config.toml
positions = "learned"
init_std_up = 0.0312
init_std_down = 0.00739
decay_shape = "cos"
doc_mask = true
steps = 4432
MLP neurons of a small language model. Each row is named by its layer, matrix (up: input weights) and neuron, and shows model dimensions 80-175. Each number is 200 + 30 x the weight over its row's rms, rounded and kept within 0 to 999.
Before each neuron's rows, "fires on" lists the tokens most often at its 100 highest values on Wikipedia text that the model never trained on.

fires on: ",", "1", "th"
L6.up959,234,183,136,214,184,217,200,202,243,200,211,229,179,212,154,178,170,210,185,185,180,215,174,214,239,234,180,251,203,179,254,172,167,219,190,231,201,232,193,210,201,216,247,144,197,172,195,264,261,203,174,201,232,235,210,216,209,157,239,179,229,129,213,235,182,218,131,219,168,178,142,170,230,250,189,232,173,226,176,171,171,163,172,212,185,173,192,149,197,207,161,219,218,165,192,216

fires on: ".", " $", ",", " £"
L6.up285,289,217,181,198,186,187,207,209,223,134,208,214,185,166,230,190,229,238,167,195,209,202,186,224,207,204,214,159,149,236,230,211,164,223,215,222,184,223,223,191,195,168,233,193,183,224,204,194,205,144,152,120,171,200,195,161,202,112,217,235,240,173,206,195,201,224,152,222,231,235,164,229,215,214,187,166,277,202,241,141,206,195,184,179,186,179,230,163,230,167,147,203,214,181,162,202

fires on: ")", ",", "2", " =", "),", "0"
L6.up218,125,234,193,214,212,126,200,186,231,216,196,238,213,173,187,214,219,223,225,190,213,211,215,195,187,209,218,227,162,175,210,168,164,159,204,215,170,239,152,196,195,185,192,147,225,169,257,224,243,191,153,183,226,185,195,208,179,200,234,193,209,184,228,190,200,174,186,204,175,183,217,237,210,213,147,185,172,204,192,223,210,200,221,227,211,158,204,168,192,203,209,159,168,207,197,251

fires on: " |", " his", " their", "-", "7", " to"
L6.up92,190,167,215,249,270,161,181,199,208,129,217,168,203,215,190,169,193,165,170,248,197,120,170,194,219,214,221,184,171,219,194,195,161,217,180,190,219,234,248,233,192,208,267,200,204,178,219,200,200,170,238,180,199,242,165,218,168,157,265,187,197,231,222,202,206,158,186,185,195,179,198,191,173,120,193,186,160,194,250,157,216,221,220,163,151,193,245,225,204,158,226,221,198,252,171,272

fires on: "s", "or", "o", "le", "ir", "y"
L6.up153,208,206,212,178,164,197,210,180,203,196,222,221,170,166,194,181,236,251,205,212,237,247,198,213,262,208,235,162,213,209,201,194,237,221,197,207,211,200,183,145,167,245,190,223,211,220,213,230,179,209,225,134,156,180,177,179,129,125,197,220,197,234,235,171,190,248,193,163,255,176,143,212,211,223,169,186,217,220,190,155,202,163,210,164,203,164,193,205,195,174,207,201,165,165,224,185

fires on: "h", "He", "ang", " he", "We", "eng"
L3.up334,209,163,125,243,221,185,206,171,178,188,201,226,209,229,197,234,270,212,176,179,190,177,165,97,178,196,193,162,148,195,205,207,216,221,173,161,192,205,145,261,216,237,227,209,167,233,159,186,196,169,176,198,169,233,228,170,175,191,219,188,234,218,200,247,250,218,210,167,207,192,174,174,196,179,181,234,180,158,204,183,219,240,167,203,157,154,157,204,281,192,205,181,173,188,220,190

fires on: ")", " and", "),", ",", ";", "\""
L3.up616,200,187,190,200,172,192,209,212,163,192,158,168,169,178,222,242,198,213,200,190,217,166,204,175,228,203,228,174,188,170,227,221,179,184,201,190,201,216,196,234,102,225,273,207,161,185,200,207,174,211,208,190,251,225,224,177,234,190,191,159,255,222,182,305,172,209,189,163,252,151,159,235,148,222,163,196,159,212,196,157,182,188,201,195,208,231,258,186,229,195,210,196,208,203,203,212

fires on: "1", "ly", "9", "in", "6", " an"
L6.up513,145,223,194,196,186,260,221,164,228,213,200,196,203,129,132,183,179,216,181,265,172,190,234,233,167,205,267,199,231,152,209,169,224,229,183,119,222,226,143,214,187,241,227,157,190,173,208,228,230,240,223,219,215,209,189,218,202,210,178,193,249,193,228,268,196,220,206,157,174,197,224,252,201,234,188,237,182,168,139,227,208,197,168,189,224,214,234,95,182,229,181,208,181,197,209,196

fires on: ":", " by"
L3.up366,185,190,194,174,202,175,194,197,228,223,175,160,191,214,188,221,227,204,237,234,214,157,241,204,160,172,231,215,184,200,182,187,159,241,164,202,222,234,196,153,215,224,178,235,213,241,173,213,211,207,163,177,150,132,206,156,171,201,212,200,201,208,263,199,218,170,141,209,210,203,255,181,207,180,214,227,224,169,242,204,231,208,212,186,213,134,225,199,193,203,202,173,216,198,169,284

fires on: ",", "–", ".", ":"
L6.up851,272,197,174,182,217,190,226,228,240,167,183,186,244,215,223,220,201,225,182,190,220,203,171,258,228,163,238,157,182,246,214,222,179,174,213,217,195,224,187,165,139,231,211,211,177,207,204,240,181,201,173,174,149,237,184,144,142,138,214,199,188,227,194,187,180,179,149,195,209,230,172,195,204,168,206,204,206,167,192,162,195,223,213,211,169,200,194,212,195,214,145,190,194,200,189,256

fires on: " |", " —", ";"
L6.up748,204,208,224,254,233,212,205,184,191,109,140,152,188,210,192,156,250,200,192,235,196,161,162,184,169,192,224,180,198,232,166,205,177,214,224,153,192,236,171,226,258,218,201,174,242,207,169,252,169,160,181,179,188,187,151,188,216,132,205,205,233,188,171,207,205,202,166,196,207,177,216,199,219,217,171,156,253,186,196,177,152,255,233,221,193,108,221,230,192,204,242,224,208,230,182,239

fires on: " c", "th", " re", "ca", "po", "conf"
L6.up610,242,193,225,271,170,249,220,180,224,241,192,228,179,256,206,191,222,227,216,219,205,193,175,186,203,222,226,221,215,177,236,226,180,188,194,214,133,219,216,211,172,216,208,162,237,222,222,205,198,201,260,188,210,285,180,202,178,215,184,204,225,194,203,146,157,179,177,226,266,195,270,205,220,197,176,245,183,165,165,195,149,176,140,203,194,130,163,164,200,198,189,177,186,196,169,224

fires on: "s", "y", "I", "ut"
L6.up727,202,126,166,225,129,180,222,195,183,176,177,242,195,161,239,186,178,194,149,234,187,154,188,217,166,219,191,189,223,230,231,190,190,241,164,277,213,203,172,181,194,211,200,165,262,234,170,209,216,158,219,183,262,145,224,143,189,217,243,192,209,191,223,198,190,186,173,198,176,201,169,173,170,238,184,182,182,243,239,169,174,194,211,195,188,220,198,173,216,207,210,205,192,155,189,202

fires on: ","
L6.up8,192,180,130,216,196,177,152,234,163,179,161,225,173,192,132,237,148,218,178,216,195,174,164,178,260,164,177,209,169,205,205,234,226,200,200,196,197,232,159,184,188,186,195,214,172,168,244,258,209,168,198,236,200,223,228,197,233,207,211,212,171,167,177,249,243,234,207,210,162,170,171,199,247,240,221,233,190,172,204,232,223,187,117,207,189,140,225,187,200,228,175,184,186,192,154,210

fires on: " ", "\\"
L3.up527,183,197,188,192,191,177,188,180,186,214,238,225,223,226,204,153,252,195,136,172,226,251,148,218,256,176,164,191,224,196,253,158,195,247,213,228,210,229,188,209,158,217,192,174,221,197,199,245,207,133,194,187,206,213,201,186,128,191,235,246,199,191,218,181,181,180,139,191,227,203,195,159,241,222,187,177,220,132,184,209,216,189,170,176,203,213,281,155,159,181,150,195,184,176,184,247

fires on: "d", "s", "r", "m", ","
L6.up263,220,187,171,184,182,185,182,206,203,167,204,220,153,170,171,201,240,221,164,223,232,198,228,230,273,232,228,229,212,240,260,227,156,196,192,159,193,215,164,179,150,213,224,197,214,202,199,246,182,212,220,224,183,179,198,219,176,207,246,193,125,184,224,177,199,164,229,191,198,172,177,145,184,203,209,232,242,190,197,170,246,170,187,202,164,168,187,147,194,167,207,167,177,180,211,215

fires on: ".", "3", " to", " in", " and"
L6.up129,196,201,222,189,176,197,177,205,194,128,237,190,186,229,162,240,183,202,218,246,174,203,231,169,151,170,216,215,181,215,192,241,212,256,182,181,190,229,181,194,194,226,188,157,174,227,204,206,255,126,181,165,166,202,244,201,222,229,258,218,244,194,196,178,231,180,203,192,217,213,236,196,184,221,185,222,244,157,169,154,188,219,195,201,200,207,218,185,186,215,214,174,151,231,177,229

fires on: ",", " a", " (", "\",", " is", " was"
L3.up971,146,210,180,139,175,230,227,180,199,226,183,192,139,194,174,226,136,248,235,255,237,238,246,205,211,185,193,185,208,167,210,219,221,242,196,235,209,216,164,168,136,184,220,189,179,188,193,194,196,218,162,215,187,214,245,192,234,184,268,186,189,200,274,230,188,202,142,175,307,207,180,217,171,232,173,207,215,181,198,190,251,198,221,211,227,161,261,161,202,192,253,184,163,189,185,239

fires on: ".", "2", "′", "W", "4", "3"
L3.up85,182,144,213,241,197,160,245,207,221,164,209,156,210,135,169,191,240,249,200,172,166,155,174,170,199,196,241,194,140,246,171,212,193,211,158,183,188,232,197,205,181,187,248,185,190,229,204,209,212,182,167,204,191,224,183,202,127,147,220,211,218,199,166,170,168,143,228,178,194,218,198,179,223,229,194,188,254,157,217,191,184,225,213,191,180,151,177,192,164,195,238,195,238,202,186,248

fires on: " (", "9", " of", " released", " for", " found"
L3.up711,193,217,231,194,167,185,195,204,171,180,191,171,233,267,193,183,148,257,234,267,191,167,234,197,180,211,208,230,181,226,205,218,179,255,198,207,217,230,171,238,208,173,239,192,242,188,207,195,223,195,245,178,242,170,200,224,200,194,236,166,198,198,244,176,190,99,235,185,217,180,233,183,142,166,201,240,230,193,198,179,214,149,197,206,268,211,223,168,198,218,195,165,217,197,202,250

fires on: " in", "/"
L3.up481,214,194,178,228,85,222,202,230,197,255,188,207,200,233,203,206,170,210,270,264,189,190,237,149,270,174,210,248,167,200,206,204,152,196,213,210,148,229,231,172,167,180,201,186,204,191,169,193,163,191,198,207,235,217,176,213,203,191,233,226,187,203,186,111,198,228,180,247,191,213,211,166,173,227,193,186,223,180,154,176,177,168,159,189,203,170,243,190,174,199,222,191,196,155,216,278

fires on: "\n", ")", " (", " is", "),", " ="
L3.up12,176,182,180,176,161,152,184,202,155,184,229,139,190,183,201,180,213,220,221,217,212,197,239,154,181,196,206,212,169,193,221,211,201,211,221,205,232,222,164,223,195,192,201,194,220,182,165,231,228,218,202,178,238,155,178,219,182,203,243,212,222,186,235,232,183,176,202,173,224,158,158,239,175,198,177,167,170,180,226,195,250,136,211,248,250,217,262,189,207,183,197,139,176,207,193,230

fires on: " |", "ed", "mo", "form", " "
L6.up926,253,200,178,193,188,196,213,207,252,189,121,165,183,196,217,191,226,195,245,191,211,188,207,173,189,256,228,201,149,142,201,219,155,203,200,166,224,218,184,176,220,192,217,177,226,221,204,157,239,133,198,164,215,201,172,220,223,117,206,220,214,170,191,257,257,195,237,184,208,164,246,175,203,197,205,184,172,213,225,216,213,204,175,241,178,149,198,205,183,217,214,209,204,197,205,197

fires on: "/", "–", "-", " (", "—", " \""
L3.up467,229,212,177,205,121,215,275,206,166,233,178,232,164,217,209,203,160,165,250,235,190,228,149,185,228,189,194,158,205,231,216,240,152,215,204,239,210,222,239,230,167,199,175,221,210,260,201,188,178,202,228,186,228,225,201,188,187,209,264,135,231,210,173,191,144,228,198,233,198,231,190,196,178,176,226,213,222,190,211,191,166,190,200,194,208,175,191,154,218,151,164,199,157,178,210,257

fires on: ",", " not", ".", "t"
L6.up634,189,158,187,155,218,174,222,173,219,175,170,244,227,206,183,253,188,254,189,206,219,232,218,237,204,227,165,179,190,219,195,195,183,212,204,206,165,229,168,170,178,243,179,245,204,231,191,241,205,151,164,161,195,189,214,164,128,165,270,174,248,183,249,199,202,242,172,187,235,181,180,175,209,220,182,206,182,183,195,189,191,264,189,215,155,152,200,172,194,162,141,224,172,216,156,216

fires on: ",", "y", " and", "ir"
L6.up301,189,175,168,194,124,207,224,181,148,217,195,156,143,178,198,131,199,242,203,200,203,220,223,198,235,194,226,209,198,219,194,149,198,201,191,187,235,216,172,183,125,246,226,188,224,214,153,197,272,185,179,190,201,193,221,180,176,143,170,172,254,241,181,237,203,236,219,203,224,154,171,170,181,255,171,228,212,172,216,120,190,220,160,200,225,232,196,182,208,147,188,204,237,188,181,192

fires on: " and", " (", ",", "'", " to", " will"
L6.up498,160,187,191,177,224,162,182,220,168,238,207,218,169,181,179,197,202,289,245,197,218,177,206,149,227,200,184,205,161,203,227,186,124,227,213,231,168,231,118,202,177,194,236,215,195,192,180,170,147,217,151,224,219,254,210,204,217,165,213,185,190,173,209,185,221,175,172,227,198,232,169,151,196,233,208,202,193,169,229,140,164,203,216,184,209,122,224,149,179,193,196,147,227,165,183,263

fires on: ".", "E", "O", "F", "S"
L6.up391,223,132,187,272,179,184,235,193,209,180,177,224,142,267,177,181,258,220,179,189,198,214,163,187,229,233,165,220,166,230,227,212,207,245,129,225,211,221,188,149,171,240,241,170,193,211,171,162,159,211,215,180,168,165,185,155,147,188,182,179,181,212,170,169,208,227,172,197,220,199,197,238,229,210,218,210,239,173,229,169,151,183,163,152,194,157,152,214,177,193,208,209,144,231,151,242

fires on: " (", " ", " =", "us", "ς"
L6.up475,151,200,214,175,136,121,171,198,194,225,171,179,238,234,154,203,223,239,201,192,173,155,199,146,169,216,249,226,127,209,213,212,210,275,180,207,269,223,214,206,247,213,182,195,190,159,179,149,211,195,204,172,259,176,191,220,184,234,164,227,250,164,219,203,198,178,246,165,165,212,226,178,209,208,223,184,206,164,216,212,222,201,174,179,215,183,236,231,171,224,164,147,151,216,198,196

fires on: ":", ".", " •", "'", "-", "ical"
L3.up186,197,175,195,198,196,158,202,203,151,225,165,196,202,198,166,235,176,209,216,220,201,172,211,177,148,218,217,210,215,276,203,227,134,219,190,170,196,219,209,174,214,250,176,220,199,234,214,187,183,199,190,178,187,228,197,177,208,183,190,167,193,200,199,223,213,131,142,129,166,275,191,145,200,162,259,189,208,188,243,180,188,239,199,166,173,154,160,147,170,187,216,202,165,214,201,269

fires on: "W", "3", " W", "w", "L"
L6.up669,135,216,176,237,198,143,223,200,194,226,247,200,212,192,219,198,157,197,214,153,200,243,192,164,285,224,205,260,196,233,249,96,162,180,189,214,175,210,253,222,167,224,200,179,233,167,203,179,240,204,202,185,204,197,154,202,191,197,198,157,224,150,238,219,213,215,234,189,204,179,235,170,175,227,171,162,202,206,242,164,166,231,195,201,199,185,136,166,188,160,157,205,199,183,193,202

fires on: "1", "2", "\n", " (", "0"
L3.up345,211,120,176,183,157,180,244,188,211,239,195,202,212,207,158,220,205,243,266,184,192,186,223,159,205,188,132,181,224,208,202,183,186,214,205,228,186,215,159,240,220,190,191,239,220,215,222,209,254,203,189,169,265,182,176,238,220,226,250,137,235,202,199,209,185,156,190,176,194,194,209,169,176,178,230,205,209,236,226,193,175,203,194,184,241,212,229,141,223,170,158,200,149,188,203,259

fires on: " |", " the", " on", " both"
L3.up975,204,208,220,198,147,225,267,238,215,186,212,226,214,215,193,150,192,221,161,263,179,187,171,180,253,218,236,250,196,209,205,177,154,215,225,149,185,226,207,245,194,173,200,183,196,184,177,228,210,193,249,197,186,232,210,121,209,150,159,196,214,218,222,172,230,171,159,207,219,195,184,141,227,132,228,182,195,241,165,155,254,170,196,221,220,182,241,184,210,203,196,177,206,214,196,191

fires on: "-", "}", "CI", " prefer"
L3.up143,197,169,193,176,221,179,214,186,203,233,246,203,251,189,214,222,205,205,229,226,200,135,201,123,177,207,251,194,159,256,183,201,181,235,209,232,209,218,192,183,200,215,184,210,215,200,209,199,231,198,187,189,197,131,209,216,134,197,176,213,261,202,189,182,240,98,219,179,178,184,175,224,177,185,190,196,199,166,240,188,167,207,185,175,193,148,175,176,160,242,173,195,170,203,158,224

fires on: "\n", "-", " ", " ="
L3.up428,179,197,171,180,216,174,265,145,191,143,204,256,252,232,172,199,153,269,173,231,232,226,214,158,210,155,183,217,187,210,228,170,192,274,217,204,168,210,161,215,192,184,212,234,217,145,224,200,209,206,199,196,215,186,245,208,153,199,210,209,177,204,229,189,192,199,162,192,213,185,196,196,182,110,197,198,188,135,212,188,249,174,258,248,187,229,214,198,180,185,221,213,140,223,216,257

fires on: "born", " died", "1", "9", " Website", "0"
L3.up326,164,136,226,193,222,195,201,198,215,172,249,196,277,179,190,224,207,201,231,198,168,145,240,242,188,245,240,210,131,175,189,206,251,227,165,200,193,222,174,200,213,144,180,181,173,209,222,202,239,201,201,190,238,184,206,238,219,239,215,205,201,181,249,235,206,207,226,192,185,206,246,197,188,269,217,225,261,185,194,222,205,173,170,152,209,220,208,171,212,168,190,197,159,208,188,256

fires on: "==", " its", " his", " the", " their"
L3.up624,206,166,233,208,196,192,217,176,170,164,196,224,199,171,214,148,187,215,172,256,171,250,183,226,269,222,221,233,207,193,165,188,177,196,173,201,191,212,266,221,177,213,189,190,244,270,176,221,217,205,187,178,191,205,225,175,163,173,198,155,215,200,211,200,159,179,168,117,251,205,223,240,248,126,164,218,216,218,200,201,226,209,211,194,186,182,226,216,241,234,153,190,196,194,183,234

fires on: "\"", " \"", "]", ";"
L3.up583,164,150,212,196,205,151,203,234,201,224,250,156,244,218,190,218,229,204,213,214,198,189,248,198,203,211,237,191,164,190,218,190,192,212,178,146,204,216,229,242,175,234,204,182,238,210,196,177,213,197,223,192,203,240,218,222,204,184,226,174,284,203,213,264,169,210,198,164,273,178,231,202,149,195,200,217,194,180,252,179,199,242,207,207,242,160,220,204,191,147,217,195,179,216,174,237

fires on: ":", "2", "°", " (", "=="
L3.up464,234,168,149,202,131,170,225,202,208,219,204,178,197,168,220,189,214,163,229,236,249,183,164,174,151,186,153,183,189,231,170,264,139,203,186,171,237,230,227,234,204,209,181,195,217,227,156,229,272,168,175,178,223,219,211,214,191,185,224,184,229,213,130,199,182,184,199,221,205,198,210,171,177,171,221,202,245,194,208,180,185,185,189,213,220,179,243,197,192,180,221,178,168,190,210,259

fires on: " for", " against", " on", " in", " like", " to"
L6.up1002,280,214,170,240,187,202,217,210,227,173,201,180,166,214,172,177,221,208,194,228,155,179,167,231,187,224,249,230,193,202,228,184,189,244,196,204,168,228,248,201,211,240,167,172,162,204,151,227,197,200,194,194,146,224,232,212,177,163,253,202,217,208,233,143,236,198,282,183,181,168,166,207,153,232,141,212,228,153,185,164,225,174,172,179,212,185,217,183,191,209,212,198,199,182,158,231

fires on: "\n", " by", " votes", "W", " season"
L3.up851,205,100,211,221,215,202,185,161,257,224,217,121,214,174,161,254,217,190,231,156,218,166,216,192,194,186,226,195,122,152,163,190,172,191,150,199,196,227,169,132,227,223,187,178,189,260,201,219,228,169,185,174,161,139,157,216,176,199,224,217,274,179,210,187,215,151,218,150,161,215,210,178,245,219,158,167,217,187,242,198,149,219,223,233,185,163,220,218,201,241,190,175,206,204,187,219

fires on: "d", "s", "c", "ac", "cl", "t"
L3.up100,247,160,117,209,170,211,238,159,270,202,239,164,182,188,210,153,203,164,161,266,228,185,156,225,215,239,222,213,203,170,201,198,179,180,178,176,195,214,183,172,161,233,212,248,203,206,205,215,194,233,187,194,159,204,186,206,169,161,185,180,215,196,194,218,169,223,207,204,253,217,208,218,232,200,160,269,199,153,256,188,209,147,152,207,162,238,245,152,238,134,169,240,223,176,185,199

fires on: " =", " /", "=="
L6.up332,172,223,231,183,225,141,212,191,151,182,198,168,184,195,181,191,207,245,185,217,200,166,195,209,175,179,217,192,201,247,204,161,195,133,199,207,169,225,145,211,175,151,208,175,207,189,210,204,236,212,192,163,244,245,196,171,143,240,207,153,203,165,217,211,199,221,192,147,253,125,198,162,164,210,208,216,227,218,204,202,224,175,245,241,210,204,215,203,239,188,212,176,215,184,201,220

fires on: ".", "2", "4", "9", "6"
L3.up28,195,162,242,269,196,159,224,203,264,163,216,157,240,184,154,222,225,239,223,167,190,137,205,174,208,246,253,198,126,209,171,222,230,206,175,209,197,238,209,200,227,169,228,197,202,209,174,207,169,181,154,171,197,175,213,231,131,168,201,181,223,182,185,168,193,164,230,159,177,208,171,204,238,183,185,228,243,156,209,198,200,225,161,188,192,160,194,178,194,237,193,173,208,200,166,227

fires on: "-", ":", " as", "|", " album", "O"
L6.up812,230,167,154,221,218,186,181,155,240,178,175,178,165,192,140,228,205,260,196,192,209,176,215,175,164,230,200,242,200,236,230,187,175,243,141,190,196,226,208,123,207,222,249,176,207,250,236,221,183,224,173,215,197,171,171,209,139,196,209,148,174,202,249,181,190,152,146,223,238,195,203,169,205,224,216,219,192,162,240,181,173,204,199,200,193,155,181,228,163,213,190,132,154,217,206,255

fires on: " ==", "==", "/"
L3.up506,177,172,188,171,186,156,178,176,137,254,185,185,235,250,215,204,169,214,195,179,160,232,167,188,238,191,125,176,174,216,212,191,198,191,179,209,201,209,217,209,209,161,202,229,215,190,185,203,211,220,177,182,239,221,250,168,162,224,169,166,187,205,196,209,127,235,185,194,213,198,208,151,159,199,235,183,278,195,237,203,210,231,226,244,227,256,186,256,223,190,155,165,171,179,229,265

fires on: " the", " ="
L3.up486,217,193,240,212,132,165,190,192,206,135,232,215,210,177,206,171,190,177,199,274,203,185,196,221,259,211,232,235,195,177,177,202,147,204,197,177,192,240,160,250,185,192,225,188,184,186,182,233,186,194,229,149,203,196,209,150,186,199,195,191,185,183,208,226,153,182,208,184,207,179,176,205,259,191,198,221,233,211,173,193,261,204,157,220,256,202,223,212,229,203,171,123,210,234,172,232

fires on: " (", " \""
L3.up566,182,188,207,149,86,140,210,221,173,192,196,207,254,230,153,218,183,213,211,213,238,233,231,222,200,161,198,201,171,154,204,261,215,249,186,211,223,206,222,204,212,198,177,201,233,184,212,199,247,167,200,185,231,187,218,192,194,223,213,199,246,187,208,209,180,183,249,149,197,186,252,162,164,174,218,210,238,163,202,201,217,181,166,207,220,201,234,189,210,203,160,189,182,191,202,252

fires on: ",", " and", "o", "0", "'", " with"
L6.up838,181,179,167,224,131,182,269,203,166,201,214,227,203,148,159,176,224,217,211,205,206,169,241,202,275,180,248,207,188,227,178,231,207,222,184,237,176,225,203,195,167,220,259,188,177,239,225,170,190,231,181,199,201,203,206,214,161,163,284,144,195,213,153,235,234,200,204,193,181,177,196,148,166,197,192,188,207,172,191,176,211,244,167,192,200,180,170,211,220,212,241,176,240,187,196,238

fires on: "le", "e", "y", "er", "ed", "s"
L3.up911,223,163,224,229,154,162,243,234,169,192,146,196,166,206,175,211,185,218,197,296,189,180,190,169,219,193,218,258,193,221,232,222,205,251,187,223,239,198,175,180,158,196,209,214,192,208,192,213,198,190,177,142,223,202,271,159,147,202,203,174,229,170,193,172,214,223,184,253,194,233,134,236,200,208,193,151,270,197,213,212,231,199,199,202,236,161,218,239,196,179,196,207,195,170,115,170

fires on: "e", "er", "4", "th", "y", "."
L3.up246,199,155,250,225,200,104,205,211,248,186,193,212,251,231,176,188,269,181,187,181,177,227,196,195,187,212,190,196,152,256,216,210,203,215,214,168,216,216,239,199,144,233,192,194,223,202,182,237,229,190,206,181,192,124,200,213,172,154,210,187,237,199,188,187,172,185,231,148,164,226,225,177,173,183,242,177,242,185,190,204,161,195,180,197,176,190,189,211,140,156,166,225,159,195,166,180

fires on: " ", "–"
L3.up407,185,172,189,172,239,131,164,233,198,232,219,213,220,227,220,187,239,207,204,174,176,187,152,167,231,227,177,200,138,162,218,178,234,228,177,185,220,225,187,210,212,212,197,201,174,201,191,186,187,180,158,188,238,246,186,210,184,219,194,235,153,182,188,206,160,121,194,212,172,229,215,162,213,258,207,174,238,157,244,193,210,198,191,196,188,173,232,199,218,161,158,163,211,182,189,258

fires on: "s", "w", "c", "v"
L6.up304,250,194,194,213,205,179,229,201,186,235,278,216,131,163,194,187,169,222,216,275,247,199,254,214,189,182,223,181,200,181,220,208,180,213,201,265,170,217,218,140,190,225,151,153,207,231,215,183,188,185,208,174,207,221,175,200,158,221,214,184,222,203,214,147,184,112,227,196,240,257,233,244,246,251,169,199,152,172,203,197,134,169,198,227,188,211,171,152,176,188,227,178,175,185,181,208

fires on: " |", ";", "–", ")"
L3.up210,153,204,237,232,223,158,216,219,202,169,164,181,192,223,179,137,162,225,200,234,157,183,137,146,235,196,217,212,175,205,188,181,189,174,210,228,205,233,153,231,167,202,234,167,165,186,138,246,177,160,170,157,201,198,225,210,155,154,204,218,198,171,184,184,203,205,158,236,185,176,225,228,189,137,191,170,195,185,202,190,219,198,220,219,179,205,193,195,206,216,172,167,235,220,120,212

fires on: "\"", ",", " |", "\",", ")"
L3.up1020,229,173,217,197,190,199,206,146,213,252,204,181,165,158,188,202,154,174,187,244,230,206,204,243,232,209,154,197,210,214,135,211,209,253,195,148,187,210,216,208,169,204,201,225,175,228,214,209,200,247,211,210,188,177,201,211,212,198,249,173,281,191,235,235,164,172,203,210,214,141,153,225,187,210,211,150,210,205,231,186,246,222,195,213,217,214,206,231,226,200,172,166,235,209,209,229

fires on: "s", "th", "d", "ed", " |", "ing"
L6.up143,181,149,224,158,207,243,230,174,247,185,220,175,209,194,126,208,172,234,173,273,164,181,190,236,211,188,234,222,227,213,212,155,178,193,180,196,200,227,149,231,178,227,161,196,231,210,133,160,214,197,196,188,152,193,187,143,222,170,222,209,182,190,219,220,170,221,191,205,219,177,155,194,182,195,195,203,217,192,187,148,163,155,184,179,157,210,206,102,191,152,167,194,192,215,186,176

fires on: ",", "1", " time", " and"
L6.up914,211,193,157,194,203,154,228,176,210,167,228,186,162,185,143,178,208,207,188,265,157,169,251,203,173,225,231,200,181,192,274,133,233,178,197,181,155,238,156,179,174,219,175,194,161,164,184,242,129,221,178,192,182,241,195,211,216,184,256,188,210,166,197,195,206,201,244,208,176,154,146,230,169,203,190,176,212,159,188,219,205,163,164,215,187,195,191,193,232,161,154,195,240,186,165,267

fires on: " ", "1", "-"
L3.up117,230,152,215,185,203,102,164,234,250,188,238,195,220,212,226,165,225,223,246,192,190,138,204,191,261,224,264,180,197,207,231,161,183,197,186,226,190,225,167,180,188,196,216,173,234,180,168,198,209,167,171,156,252,174,222,215,119,219,233,219,175,155,190,147,185,192,201,218,193,206,190,200,188,239,207,201,203,103,227,208,177,214,164,205,202,162,218,160,167,172,151,186,200,183,136,279

fires on: ",", "\",", "),", " located"
L3.up918,229,232,177,146,217,193,231,190,185,211,255,193,179,169,189,198,183,218,196,235,179,199,266,208,238,240,207,204,171,208,154,256,216,163,207,158,209,206,143,224,176,204,204,203,127,201,171,236,208,300,175,192,210,193,212,185,187,179,196,107,222,189,202,230,219,198,196,151,213,221,176,196,170,241,132,236,194,195,232,193,269,174,231,186,190,182,198,187,256,215,168,203,223,161,164,207